config = dict(
    num_hidden_layers=25,
    hidden_size=192,
    num_attention_heads=3,
    num_key_value_heads=3,
    head_dim=32,
    intermediate_size=768,
    vocab_size=8192,
    hidden_act='tanh_gelu',
    norm='layernorm',
    norm_place='pre',
    norm_eps=1e-05,
    positions='learned+rope',
    rope_theta=10000.0,
    rope_fraction=1.0,
    qk_norm=False,
    attn_scale=0.177,
    bias='all',
    tie_word_embeddings=True,
    parallel_block=False,
    init='uniform',
    init_std_qkv=0.0324,
    init_std_o=0.00458,
    init_std_up=0.0324,
    init_std_down=0.00458,
    optimizer='muon_variant',
    learning_rate=0.0116,
    lr_mult_o=1.5,
    lr_mult_down=2.0,
    beta1=0.95,
    lr_head=0.00836,
    max_grad_norm=0.5,
    warmup_steps=200,
    schedule='cos',
    final_lr_fraction=0.1,
    batch_tokens=65536,
    max_seq_len=1024,
    doc_mask=True,
    train_tokens=444900000,
    max_steps=6789,
    dataset='wikipedia_en',
)
MLP neurons of a small language model. Each row is named by its layer, matrix (down: output weights) and neuron, and shows model dimensions 80-175. Each number is 500 + 25 x the weight over its row's rms, rounded and kept within 0 to 999. Numbers have three digits each.
Before each neuron's rows, "fires before" lists the tokens most often just after its 100 highest values on Wikipedia text that the model never trained on.

fires before: "==", "The", "\n", "A"
L8.down727:483515480464477484510553496480451488502487508509515431521510500524538526500481508499501500383530523498481509513504488484498525487498521494469563501490502545529479487508503493524506507508480477524452478454487518499460484481493517534511504470493495502500480502492506549492516473514475523549

fires before: "==", "In", "===", "The", "=", "A"
L10.down310:517501497488513502495522521503473515494500475509497469499523486472505519516491516490486498419503527479497504496499433510485505533507506428472648504479507536492470521500476506482476500508506500521471509504469509470470498495510506530496462526494490479545529500495472534504533481501490503542

fires before: "s", "ed", "es", "e", " the", " in"
L19.down711:497508521524469472525497524501506540428507520507513481463544494507522508491493514477444459500538524524487497464523511519516485522516503527514537479511468494483550480491553489526511505489520498492513451513523488465525514496477508518497518506530506472516489469509493470516513488438558510465

fires before: " ", "son"
L8.down438:441495526491514519464503529497503491494514478513569463474514463504523501490497489476528548509475502527522484484514548508461466530441536487483517498501506489504549537461518511494491527518551543499465504492513557495485467470502493535473537509550508511511464508487484443508516520527522493481

fires before: "1", "3", "4", "8", "2", "0"
L22.down20:470493535509534493490515518485478496488468488511522500524534534520507506496465557498503501465525485500552490540503442506495512512501501442547437482508523458473474484523491532485531486498504459513511514564507538497502460530472535484530460556530501479500476493487526533473526489488551509468

fires before: " "
L18.down594:512514511418497484525491542500477525495499502488454498461520496470510487527488474442538515496523503520505514494493482483475488451497467463521487571537549481491516503547510493529477516490504485472508486540507506515481466492502483483522517503468450502484478481521536482465493446529515503529

fires before: "3", "6", "5", "4", "8"
L22.down283:487554467503487502520504475521483503482549436503521508487511520528510516474519509489499480499490528478508510540505461488522472515507463498482461521502492463494488522526497485498503531557481498504495480515502492472494549489491506490527559460516506487538502461482528481465463519494484490448

fires before: " he", " the", ",", " she", " it", " they"
L9.down204:529520478463484522521507483487449499463481476494497493538517548450480513488480488452523529493548497471490446526556466518497450524488476491486559475513506509523525500505501489502519465479484503515455523512471466501537510479564530478542521493511518494523471488500535487482563495516472461499

fires before: "\n", "-", "|"
L8.down148:492489490473492525478513503486504442533516537487488474508512488526497488514478504527493534518513494502514553496486541503504512510525474538473532464531453505519458511464526486465448488488569496521484514504494491460526502514463510475486484452529520494489503533452465508493523477496534501494

fires before: ",", "9", "4", "0", "8", "5"
L21.down135:482492513457490500481485471502472469450501520479518494505507545459483527464519535488472507519493521492503489472514417503523527505467478500547473513516497485507442504475489512475476486479499551530487514501508523478488524501509531496523498513483496535466536482558506519527512472526499455453

fires before: "\n", "==", "===", "The"
L10.down181:501516464488504548515521474472459510478490493493552502493525515523503530462472519478518472439509485497505512487481434498488505502528505509462532489507534482544509474507483538540516481497486500516482484494453506497491498473504493527447513495501498463574466499446488555474515489525512517533

fires before: "==", "The", "===", "A", "In"
L8.down645:546511491463509476516525497477468488482471517547500467532526531454514534516486502480499527435511503493481479489520430507494475493493500527486623515495537531510471530474521501516488453491478482504493502507512483421553507515497541516522466516465503521528508497506489531493525493499481503519

fires before: "-", "|", "\n"
L15.down559:467513472518515489493515478505461508543522487500475491500502457541537502525500455479513526460516477481524507495490396534467460506500471450491532466532476556496521490474491502478478515439498533520508510568499485499475522475508488501456448533508481505519492518465502541529513498509509524514

fires before: "2", "1", "7", "SC"
L8.down640:511497493506533506523475523505515470511477503496512479449515546503461491519490509476534505458479503461504526497490525499500481503505487463498488478547486527472485551478543466511494522492464504494492527476474496547490500467520577472517462479498499526489468480470535513518468499466505444525

fires before: "0", "2", "7", " |"
L8.down494:519507513514543504530500510509503463525450458487482490451507527473475496490514514528505475466479518515465560514492503511519473484511475487501536491590476538475497535494526485505520513461459531536538472484533495507516515511520557500476505492489463464513524531480510490467465493538486505459

fires before: "-", "\n"
L19.down644:506518508493511496508472513516488500507483530523496454475505492499494513507497483503495482468537503504491515535503386507495461511520460482513513483485516502511503500513486495454483528479521525553511544555511473476485542472493532520507477498509481479481485524447495479479485500496488506530

fires before: "ing", "s", " that"
L19.down125:524499486472482447470501465493471485458505512519513489497501460472484516532510511506500488528471540478501462494533518453535494455509500482507461510520499490500470413509502520524494492522482521481508472536482497515494493534522486468508473494518544511473444492510473516476499484481500514500

fires before: " ", "\n", "$"
L12.down257:470484515515480494462506523500482496513496519467478520536518497519507502495541438453514497491550510534516494478437538539459493472477518493464477461485479480510501494509481456501526476500527580510486503542463506532508514489428509528497520516493522501502474468515516506514463459501479528480

fires before: "|", "\n"
L22.down670:486455488462519492488490503514483487480519529504465539562519527567498497491524530510537477480505493492465496504539442501488480502510512476507502463476519563483460478503517495499486485469485475455486480492480485524493496465517447536490477492529515494537474506476500560506523500517480500500

fires before: " ", " the", "."
L10.down165:539453492466461488486501540511527514494504520472465491477586496477505521489504495481509511472536472489490474520494473513486508474499477507541515517486461502492489509504471451492487491522488459488506526522522477481499468462525535480457475499534466502485495488542467498470526522494491488499

fires before: "-", ".", "|", " "
L13.down85:512476531515490482486494462486501519489487468504549466516444452535423508505482491523493529512500490480486535477479542509513496505483523541513522500482534511488463551501474490490526479493542494504520496492506447512503533494512512532524510515499490513483505541459508489528494511482529480485

fires before: " ", " in", " January", " the", "1", "born"
L10.down25:544519519451496512503470532544533497443506452510475484517515494473553530530502444463524468495561486515447483503500478508504545530506477499512472525501539501484497513479525475466514517515484505475524505472485479515505506473500480463518530474483451494484494476519485459535498515529458516504

fires before: "\n", "0", " (", " in", ","
L8.down703:502473478497498471518495484509485499511482490477524491499503532443523518501497490483508470442488542524511513505536508526519518493495509517530599452491506478495505525478535488542485471466450484525466518465508487478520559527515507474497538441516506500476504493520525472504549501509550515483

fires before: "\n", "---|---|---|---|", " Apps", " ", " Goals"
L10.down99:528503530480490489522524479498517534523487501480485510503557536440472488453503486537484455477541515486472488464468518549508501476490531521478537452510512514542493530500533473490476544518512522491476496507493486522469508511513494519476493475524473508486539517475487468511507516511489484533

fires before: " ", " of"
L12.down736:469491532461454519492528481523509520488510524451515508464463503524473530499524512499506527547465504471517502457472514507510505535512555495501521518519484527472507499531515456475476494467485475513503492513503531501465535498477459506484556498545476522524495515550484520481464531537505537492

fires before: "\n", " "
L8.down559:527532471472501546488510538534518465496476508552505469496520497518490502479519519448501505496488498467446462479526497464510486484478484558508550503483526490506496522496540470493492486538548480492530476524472479485505478526480516505563539454459492501470510561470488482495544490488473568504

fires before: "-", "\n"
L7.down620:518470469502569500503516500490508485526508433522493525492528514508492512493473481477494517519501447506530505491521451516529512491519483483471526464495474498494524496519499520519501487521539494542521523533498502485515504498531524459468472513492513498543498520468492522493523514466520523500

fires before: "7", "5", "6", "4", "3", "the"
L13.down761:491507470462511489508473536497490471457520452520515484487518501530437462508531456486520473496536491473514544504542504465459491510473495536499532517507495486527540525499480508514507504499475490532513450510489552517490461470508515487479467528518471490509493480518494510476523481547485493558

fires before: "\n", " "
L9.down410:459491509492490518458523527504498477515507527532473518494521511503500488487509507420524539405476559479487516516494483529469504491484544520495529531502537475451506511466529476511473495472472473482491502518488489477497569504485528462508487507467479513467520478490548475475509510519506488527

fires before: "s", "4", " ", "5", "3", "("
L9.down578:503490486461528532497499480493478507507513482496489459569489518518549516500532547472495501510479550488501450493506492480495497506470515511504501535514545448474472539497491514498498519496510468486527482472485497523497545502496519482493524494529503457494476492535533485504478547480524511514

fires before: ",", ".", " ", " and"
L13.down240:556506478479460485497528485488485530465485487530478510547463524493470525507482460504519584498476523532513469517514485492469503523502489533456512529519452496505489491488503468503496533513472479525449498521526506490554517495517506505515513470481528498488529488471506547501516505506496530513

fires before: "s", "al", ",", " of"
L16.down712:524488486470474484489480524500527504498493494464436499510510513504484486507509527504492505563484524530500509497539492475500498439442467535540496499522462481474501506500471505513531470498459533467510456503504487504503541496555485487484517472496504506530484499508521572476466529511505516518

fires before: "1", " ", "2", "0"
L18.down481:508525498489531527491477518504520511500525512491499549516536458428482526466541482489522536512505520497516539497490454493486499558479524441467476468493496476504498519489503468457517441546525544518543485484475486532505483501452487542565496495542493529519490504502496479507435490511491475499

fires before: " |", ",", ":", ".", ")", "),"
L7.down32:483519483506525482508492541486480482457498482530469460457509500509525492479527539497518522495506521493507505516540466487490521459483511499471511513490503451554531532500510496467538498497501504463446534586504525539508503529535463494490473526527511486485494515541491514528551495503503519476

fires before: "1", "2"
L7.down331:509488470508520505483489462524521515509474474521466511511485524497505490497526485450519449530510494473440508495492514470509503502525447494519504489497469510546534468542469480550494487524505506489516475502523505491483505485515538510502479492474509526524468547481524496497477548493515509533

fires before: " |", ".", "6", " ", "1", ":"
L21.down165:488494480537516517482498467519514491480525496487506498455456483478475487505502449500517489502506477496507514467500531492497506512491513513492485532494481499521481525492490474498516492488518480518485445521504501476513514500490481499534475517500486489456504490535550502558500487458527542493

fires before: "1", "0", "2", "4", "-"
L7.down119:505515534506489498485491484542528479504511488453540471516549463451462490512505513495510495463471485499524494454519521486492523478510513520504508510546518493486510553498489491545503521504483518485485479524508487502510468483515571456514457485522506481488495503505525460518468463555536508501

fires before: " ", "1", "0", "st", "2"
L21.down286:464494455474521506539493524532493525531526522466477512477497491484478503542493452503509522518499535499501461510483453502535506510507499498545491508567502528462490476499505482458470503521499509457496543513476506509523522492514509511506501509540469437490439490509501486449505533553473474526

fires before: " |", "1", ":", "s", " of", "2"
L22.down604:496452507538500485516497524486520487520478507507538520475505499523535523510512510455461479538493502497504484472478488491522448462503519450501503496473523493520475440474500506479479477504531507520456510517534533471460476511486575470488493496513523494507451527503493502488500517491487493533

fires before: "\n", "2"
L18.down276:479435488452478517495546569510493531472520541547489454520496495477468561503492532524509521479498482506513507500539490523487464476521491506499535542501503548505448533518514469438458486476527486514518534475479467529497492494485530488491461474513481489483504504444515498533544484454459547500

fires before: " ", " |"
L8.down575:472486512486492514484522530501502511489535496478485503492510458481526483509500477505518518529530512521510499480489513539476504539492525481481570495521489481458511486490467465496525492520501542502490447468464532503500547511494475498523543470548496519557478485507529491471472506502507496492

fires before: " |", "|", "|---|", ":", " ", "|---|---|"
L9.down275:478519449471485536500511461514512491476448482498476463497456566442476508504490505504479493488520480533448495520456503528505475502491523548502532484540506554507553513480467509510482470534546487498512538525519525498482482506540507461469507467510498529533534467516524500491489517542510481518

fires before: " |", ";", "s"
L16.down229:486514501499494471483495523502479477488523490509523507549509495476486478505460508533489493540476529515483497500524496500506527459498485465513564507510512476495539502498547464466526471489517523545517484531466512470480452507509553508531517489511541506501494513462480501518493502483542485511

fires before: "==", "The", "A"
L8.down257:488507473478472504490522482490468509469484458525514491493511526496538497495516530470495489377489520486508487489513468510553507484485536467527544498537527504530508481507497487538455460497459465542414529502498521499492531528510538506478499481500482498546520485477501499546510518483522507479

fires before: " ", " the", " December"
L18.down22:512489472504540475467518498533503433498494507459515494513507472467474511463503472502531526535513518460556529526487473513502492465510500493494466510437488505484489500483508530508466516528513501554521476482506509529478528520531506457518490488468496509531502519511486530502509536474509528558

fires before: " a", " the", " by", " in", "ing", " an"
L13.down637:497502505502536502497478496484517464541493503458561528544476487506461490510508478483528507510516553478536473542467492483546532482487481504518531515495514502519468462474475535471466502501474481536461491472522496503509504542513464512505510529509486501477526468515524485454479527509493501508

fires before: "4", "1", "2", "8", "5", "3"
L21.down10:504504497518496499517497494503517487494492540483542487475480513515508471491485501532514487482494500525495458514457362517518496498461506553492407477511485469524513489513500546511488493490531535508493465487536480514444530518509529526495506530497514512487451529506513525544511481504557504486

fires before: ".", " ", " the", ")"
L13.down323:469475499524465473545499499489559504412479521528489484499439500455479520497485507476515520514514507490499534469469543504504538503484498510522508547485498474486514477496463527489529451535488477505494520541464482496482506522519473509512480562483513492528436488505490473522517468515523483506

fires before: "0", "8", " ", "9", " |", ")"
L7.down128:454485503487520485516561486496480498504487449516518499511501519472505510538520439502490473477509459551477506511508440505523503536510547485490529490524498525470480498467504520485445522503470477531527511484519513500522461496493520508461491517563479515516557521543509498483502485512484475515

fires before: "\n", "s"
L10.down720:492495483496512481491538445515522490473523539457552506511487549511557519477503513548508497514505525443522555499487528460536519513491535526476477531480499474517435495529487526505480496500506512475491510457470516502462469488464469523480529468491546489483461510518446534504510527489495531553

fires before: " ", "3", "4", "5", "1", " one"
L13.down496:463488530483497481504485489512507503525490501469478538489491489544505465489480481501472512533538521511521501515501506496509534517478502498475474501504490521527527555512469472475507511541487516498540464496509528480507497456545469491549541486490487504534517539539489490500476494501550486479

fires before: " ", " |"
L10.down182:491487565493552448527500511488513499508524543489496472452497473470473485507497472500544483480464518531501484502475442479518508487494508516523493503509529486458500482478521492472526511460497546500513533483491489504500453472474508470522518529515457518505524496491511514469490517517540509471

fires before: "==", "The", "\n", "In", "==="
L8.down391:492496513452508501496510491491495481456493527522495482513485499521506543488497533473476517441508475468514487499500488534469488464485473472474535500490526452528525509498515483523519499486438460515488482492450505528481524517513521505516517554500478520485517526490513545532528500496494521493

fires before: ",", "0", "1"
L18.down595:504513489516486461492469501507462474517522486516505467520512519462490502522525473518472524510481539529507496481520417494512476482489476469499490473507458472498513469487555480541541503519462473481518519492530464486538510535504511473507486486488490524527556486514431522500517509507477467497

fires before: "==", "===", "In", "The"
L22.down642:504495498498483514461481470526541462484500559496516495472501490499510529473477483507475466569455484482483506516507526531539483503494458503474419503502485477497510473517493495449541495487523511510527472548541486536539498469501490487556497508489497486522494497464494498464472509519549519463

fires before: "1", "0", "2", "3", "4", "8"
L15.down303:486525496485597447431476480488485516479454494499501535439499484520494498502507458498471512460532516496530486526491523523469519495484483458551513471496489540490493514483466538525508482525490494506496499492513515505500514516525480500504483482466488481496460476529461530532472537514485542480

fires before: "1", "2", "0", " |", "8"
L12.down162:514514508520463514443483487508491478478484459519534497486463503498475500504522497523487475498528473500543518471472558466486445496532484526515483471508491503495527493476485538487495499540535491504495529537463490509450511491459502530553472502505506496496512496473576482499475546513529552507

fires before: " ", "s", " of"
L16.down106:525484524497520521527495530490521548468507525508468512502482503474495488460504464523477474536462501451513553472487528517500500516494516520478497501482475493476492500523508537555474545502488534488501467465503512449476482523480470438519504539473510494488550516498501488490530511488480517486

fires before: "\n", " ", " —"
L10.down161:489499488514497485475514509498478496504539466462506494502536551545455513476493459426519527449512504481466457490486492479516525477494537496494513486447531510499500498482514504442486471497467554468432494554479503480550556531527523510505513487469512525476494542499545515508502541478455495540

fires before: "0", "1", "3", "5"
L18.down420:512538512489522489515506485497485573456467487487514497489486485499487517539514514507485512526522534482518494465464464520469464521456539474497538510537503504512538517543508517480520483507535468484541491530459527526482509539500542450512499506519474492497540530516467491482499475512503499484

fires before: " |", "'", "s", "\n"
L10.down42:493512494463518497486483499495486520444523505500485514531512492513501496516524480539487467475490520504470508507513534537524502493479518488448492544503515499500512487481497554517518510555523488536535461499512504494471513544486430514484503467491537498497492499538482485540495531514507517511

fires before: ",", " the", " he"
L18.down279:500544547500449466476532519460459537472503470440501483501530527457488522512526515487472470511564520506506497517527470463488492514483483518503519492505498507503496457505530504512492498506519538514468497514515461491581510507560492505529520518481540468512514477484525512486482501480504443499

fires before: "==", "The", "A", "In", "===", "S"
L22.down653:498488517518516539489496493526512531484511517528459482466486523479522445477536476510491456596502507517518497487478547503551495497488519464515422477487473472531502496510492475465451492507500517493519531560489471525473499500503475474520508488502514500467487504537541506499506511470519524468

fires before: "1", "0", "2", "3", "5", "4"
L19.down296:472473533462541516509459512458467477464512526477536477464514505524472477482451498534510510501510490504452492490485476470457463512503492486471472483526522515497534517470510472522501520462484520517465547524506529490513516493435540501549501498495524525466509524492499520523492513497503480507

fires before: "s", " a", " the", "ed"
L15.down262:487486485573489553479489504493538478522533509466514483512455498497498476487495496494512499452477533525549472487539491466520485516531530538546505483523513513448505481526495508460496523524501452553456572520485466470507509506487501474471476476458463485484504529508522516454498517550507497471

fires before: "0", "9", "4", "5", "6", "3"
L22.down23:495558486540497508509472489485491511511517507477551525497505514490452492551496479508499492521491495522502461520458468531520476522473454524527413499541478434496513487494479488499474497498438521503521493543480483489493491474508521473554464491476492513516498477510480507495495506498531517525

fires before: "0", " the", "1", "6"
L18.down377:497498500460532540493526514515522505507508529516512475483510535500477466479484501503500470496513500516501471493525479491524489456472460543514539470512435496491511487466519491538515507560501478543541516518485478481476482483513469467487486499523479495495514489464525556468482494481516520467

fires before: "==", "In", "===", "The", " he"
L7.down152:523499544501512510498521515509451477507508496509504479511511483457494522547504452499486525429526509498485480463490440504478502490475510494500629510475541536484498501460480487479500508469506484526477485496500483506479548526466525548509487501503494465478521502456481505488524517495493501498

fires before: "1", "0", "2"
L22.down99:499507496503466488515547487477490527504529481505519502515526545485478508493496530528459526505504545526506473548493424510487479516468508528519475462533536494489567524511459499482520526505539507477477494504514500514470518498495525504541540511532458515490496517480479492506550496507509508474

fires before: " |", "0", " (", ".", ")"
L10.down379:469512529478511472485479448505505489528464506493488524481508527477469476485502526519514503535476505514493520499505499502539500469499482456466517476500486521508534505477562515474528507476501530517441494513527547462512491500560497510488482463505465490471490515474520498501519496494517491516

fires before: "0", "9", " "
L13.down352:492486513506545502480528465509492492462510471503467502513504529544476493491535482422507529496548486468510513526510541495481483462505495516494479517458492518500507522503474494500518469496485529524492455561473560534488517511517529541535503457486509496498502506518521532488452531477501506478

fires before: "==", "In", "The", "==="
L10.down246:483480485453515484473547503495453510484493506502510463510533472472474509486514505466509536413518535497498495493496434494492495480496522473478635483513499524493453534474512489483493469510455517528462496496501493483491500520525499524498496527485521476517515486463542514520495507531456484515

fires before: " "
L9.down274:490524517507475525509522498502460516484490506481439505478479489491538494498478480500491522532452535526484544497493527490479491494484495536505553436556470526488534510495495483462505453495474503497494515533492513518489510510474460520526522482498496545524530507522518522477465493527523505489

fires before: "0", "2", "9", "1", "3"
L16.down380:502474519520484491521460472494463484541525489513500464527504512488499506514461516517510475492480527518563496500541447451541495485473481526485484521507463515497491495511520512519540455526462509509492482525530466501467465455476497451488515497500498500524528514524485543504507503500493533463

fires before: "2", "1", " –"
L12.down738:477515508510482474495472460472526492494514536520545464529525516452533548481469479521440488564551492519476473466534496522503487468524478498506533487532471512495476481502494534503510553490504489468523548512493510458473530460533492484449502493531489528504489498490446487464461533495524538502

fires before: " |", "1", "2", " ", " movie", "4"
L13.down142:538541500498479509493501511485501508459507485535479457487484505521528520458506523486512536517501513498467493485492520510495453479513487496474484561480501528522468508539521515494491481446491455504540467543539483489518523497516581432487484524486531509507479541489491486514479520505500535530

fires before: "==", "\n", "===", "The"
L22.down615:493498504501496502473469498498527499490541517487482502493469498527484491500551503527511489597487499532498478537507609489509461507507475523549428502516500455482528521515522519500481553494521535492523497523500490490515507505519477491489494514523518514451509505531497487506485487488541520430

fires before: "2", "1", "\n", "3"
L12.down149:541483460497495475454477528468504516435494469511465510530487476496494510462513460473527463488545538488488483523464516518512486488461484507535534487504503513521457503512482528490473528530494485489531505485474483486516463554506477553545494483460528495528475491523509483550494543522491512549

fires before: "6", "5", "4", "7", "8"
L13.down263:480523472491536505503529502517506519474530524495484520484504501581530504530518494473498508510528449456493506447489553462476482502479450532510508481490495507509526529493490461503482536531456475564489495524451481517483469503502478533483470475478523495522523503505510529506498511520469522506

fires before: "2", "0", "3", "1", "7"
L19.down286:469475483516508461483514453550499513487456473486499488433474487514498498534504503501446502502571484501536485503532532506495479494494482493497480473496506518483525472465476522496479481497519509528526486490480509543514518504486532493497501486529485520546470501506495539519526530521531536501

fires before: " |", "1", "2", "4"
L9.down435:470495520516472512480506528566468535491479508511515487495464465468517508484509521472518500477482480478450537528522496483546500452501535494472556499505504505496477569449522498532510506452479498456515485448468523486499512524488524511499470495482490523515461518499556482511515541469489476525

fires before: " ", "s"
L12.down695:478456504502494503559528474475485501521468509504495466544509542504451509438478473488520488496522483537466501475552473509518460502531485508486550470519466498508521498489513485527539541488556493518512507531525471474504525474494527493474516469492512475528560511514509455491495502491482500532

fires before: " that", "s", " to", " the"
L18.down30:497535475481475503481509510465447508502514505486489495540523484499519503455480514510529468531537516513437517489530483455500527485500478484519483486548505494447526485494523504470513523473499490512486509516513498486527516532471482479514468521493498504439469490510493519520464530439491466493

fires before: ",", ".", " in", " and", " of", " to"
L19.down588:510523478473489530492473491510475491486544514474493457515519483481480512493495482468492466462492501524533515481503496491479524463501493543487579494442500424554464534470494474540545505489462455527526484522502480448482502476570500509499526481496504490492526503548536523535490476511455529494

fires before: "1", "2", "-"
L15.down513:490510461513495505511499541495491498486464539502505509503520523496467448510485473508510498508529447513445493519478525523501512501482469492472414477513447518474532509475500502532505502494503505513526481502467474494530494472518526501526520435509484482509494494503501515521473504486495473531

fires before: "5", "6", "4", "7", "0", "9"
L22.down37:501489477488454494540488514519518460459509542531496460472488483466532496480478483479477495526481516484480488470498406514542482496516485527520456495498478492480511522510512441483505482474512504536473514526498488505507506496512524484466497511494506495451517497534470500498503472505460484487

fires before: "==", "The", "In", "7", "==="
L22.down138:495459533552500516483486509550508533493513503516474518469465507534465484504458481513481499561489531523508517480501494508460465540516500528510389517476460455467497457514491517507507520496525534503533524484443489518488493512514492458499505516520505492505490519501501507520525510466535477478

fires before: "1", "2", "FI"
L7.down224:527451493485537505506506554473517497506450497526488530487514518480527467521503529488502519469502475455498495484524528508519494511514480487478491489524475480470515510489547468496481536483481510494487514481497515535485485478545551476511471498476497501518496472473491508501475481474478520492

fires before: "1", "2", "0"
L13.down749:458498459508532504504501535515505548499474470509456492497517504520474473510537474458543502520578492462516494509491536531461505509503472490520520500508481508508502477548475497492483501542512493508515477530486531523471485516502512502536484454449471508554499486486512525486489519520467486538

fires before: ",", " he", " the"
L18.down326:544505499470492537507559527474481517452478498482501482542514501523514535510444492457501520476540530508477503529510434476484487499486484522513560517505514512504493457523530518484465496516489534506491504538513490472553525518496488493486518520522533472513505508453509550501494449471522467478

fires before: ",", " he", " of", "s"
L16.down66:472499527489473481534484511514518508484490476463480498476486505494534538524544540435453491534519520527528520486510469473544562499487483519485519496483532484517516466465533529488523513500503489506509488483563504490492493520525511502494522494494522484555498481488497516507521513503518431505

fires before: "|", "===", "-", "==", "=", "\n"
L12.down68:506471506501489497527545521492500507519514500505481466477532496460520501506462511489482530431472537469483522478538445508470465515500488425502596466503487573507461507539531531503483501476544517518510496518505478476460493509493522508474491515519484495526489493459474492507501500491494502489

fires before: " ", "s", ",", "."
L13.down114:515456516486492528492519515465523481483511472477531479492515516466486466478526486511521451551489512486505467484516501454457502498502536507512483494504474498476491533494476523526470521522520527478503463518501503528436482501506466511479535472478446544481493487506526494510518484478525508495

fires before: "2", "1", "0", "5", "3"
L9.down582:488481486507518517500488454521497452483501513533527523510454498490457476491531500513522499506548512496477507508496495492510489490509493468516496515505482519471471479565504489496491473517504518508559536544492509437485533471498491492495447504528464554521511488502496560485511530512493540496

fires before: "\n", "s", " of", " and", "born"
L16.down265:480498519505527522529497495475503502468485473475494538513495530564540539504479469529488532561539514527485501469503474491498505472518474495510504493458510484465527487463550541542498442452504520501523522525507501474505487547479512495455477492488531463499468514474540474499483543451495461472

fires before: " ", "\n"
L8.down765:500481505446484470493504487488484486483534545479490563495503487500476486496494502519463528490508526495470513504466490502524503557483506512481469504515539486512546522488485493508477546472510526487548476500503485485469536482501490512533516491501446546502500488500514517513495472546525520522

fires before: "0", "al", " "
L18.down288:469546540466530496525503466483488508534512488482476506480488508506509502511483521505490485479478529517517484489528435532497516526503472482524481501545500491493520502551498537518520508511519488486501480540497518560508485530542514489500513507506493470525527512477492486478493531487528481421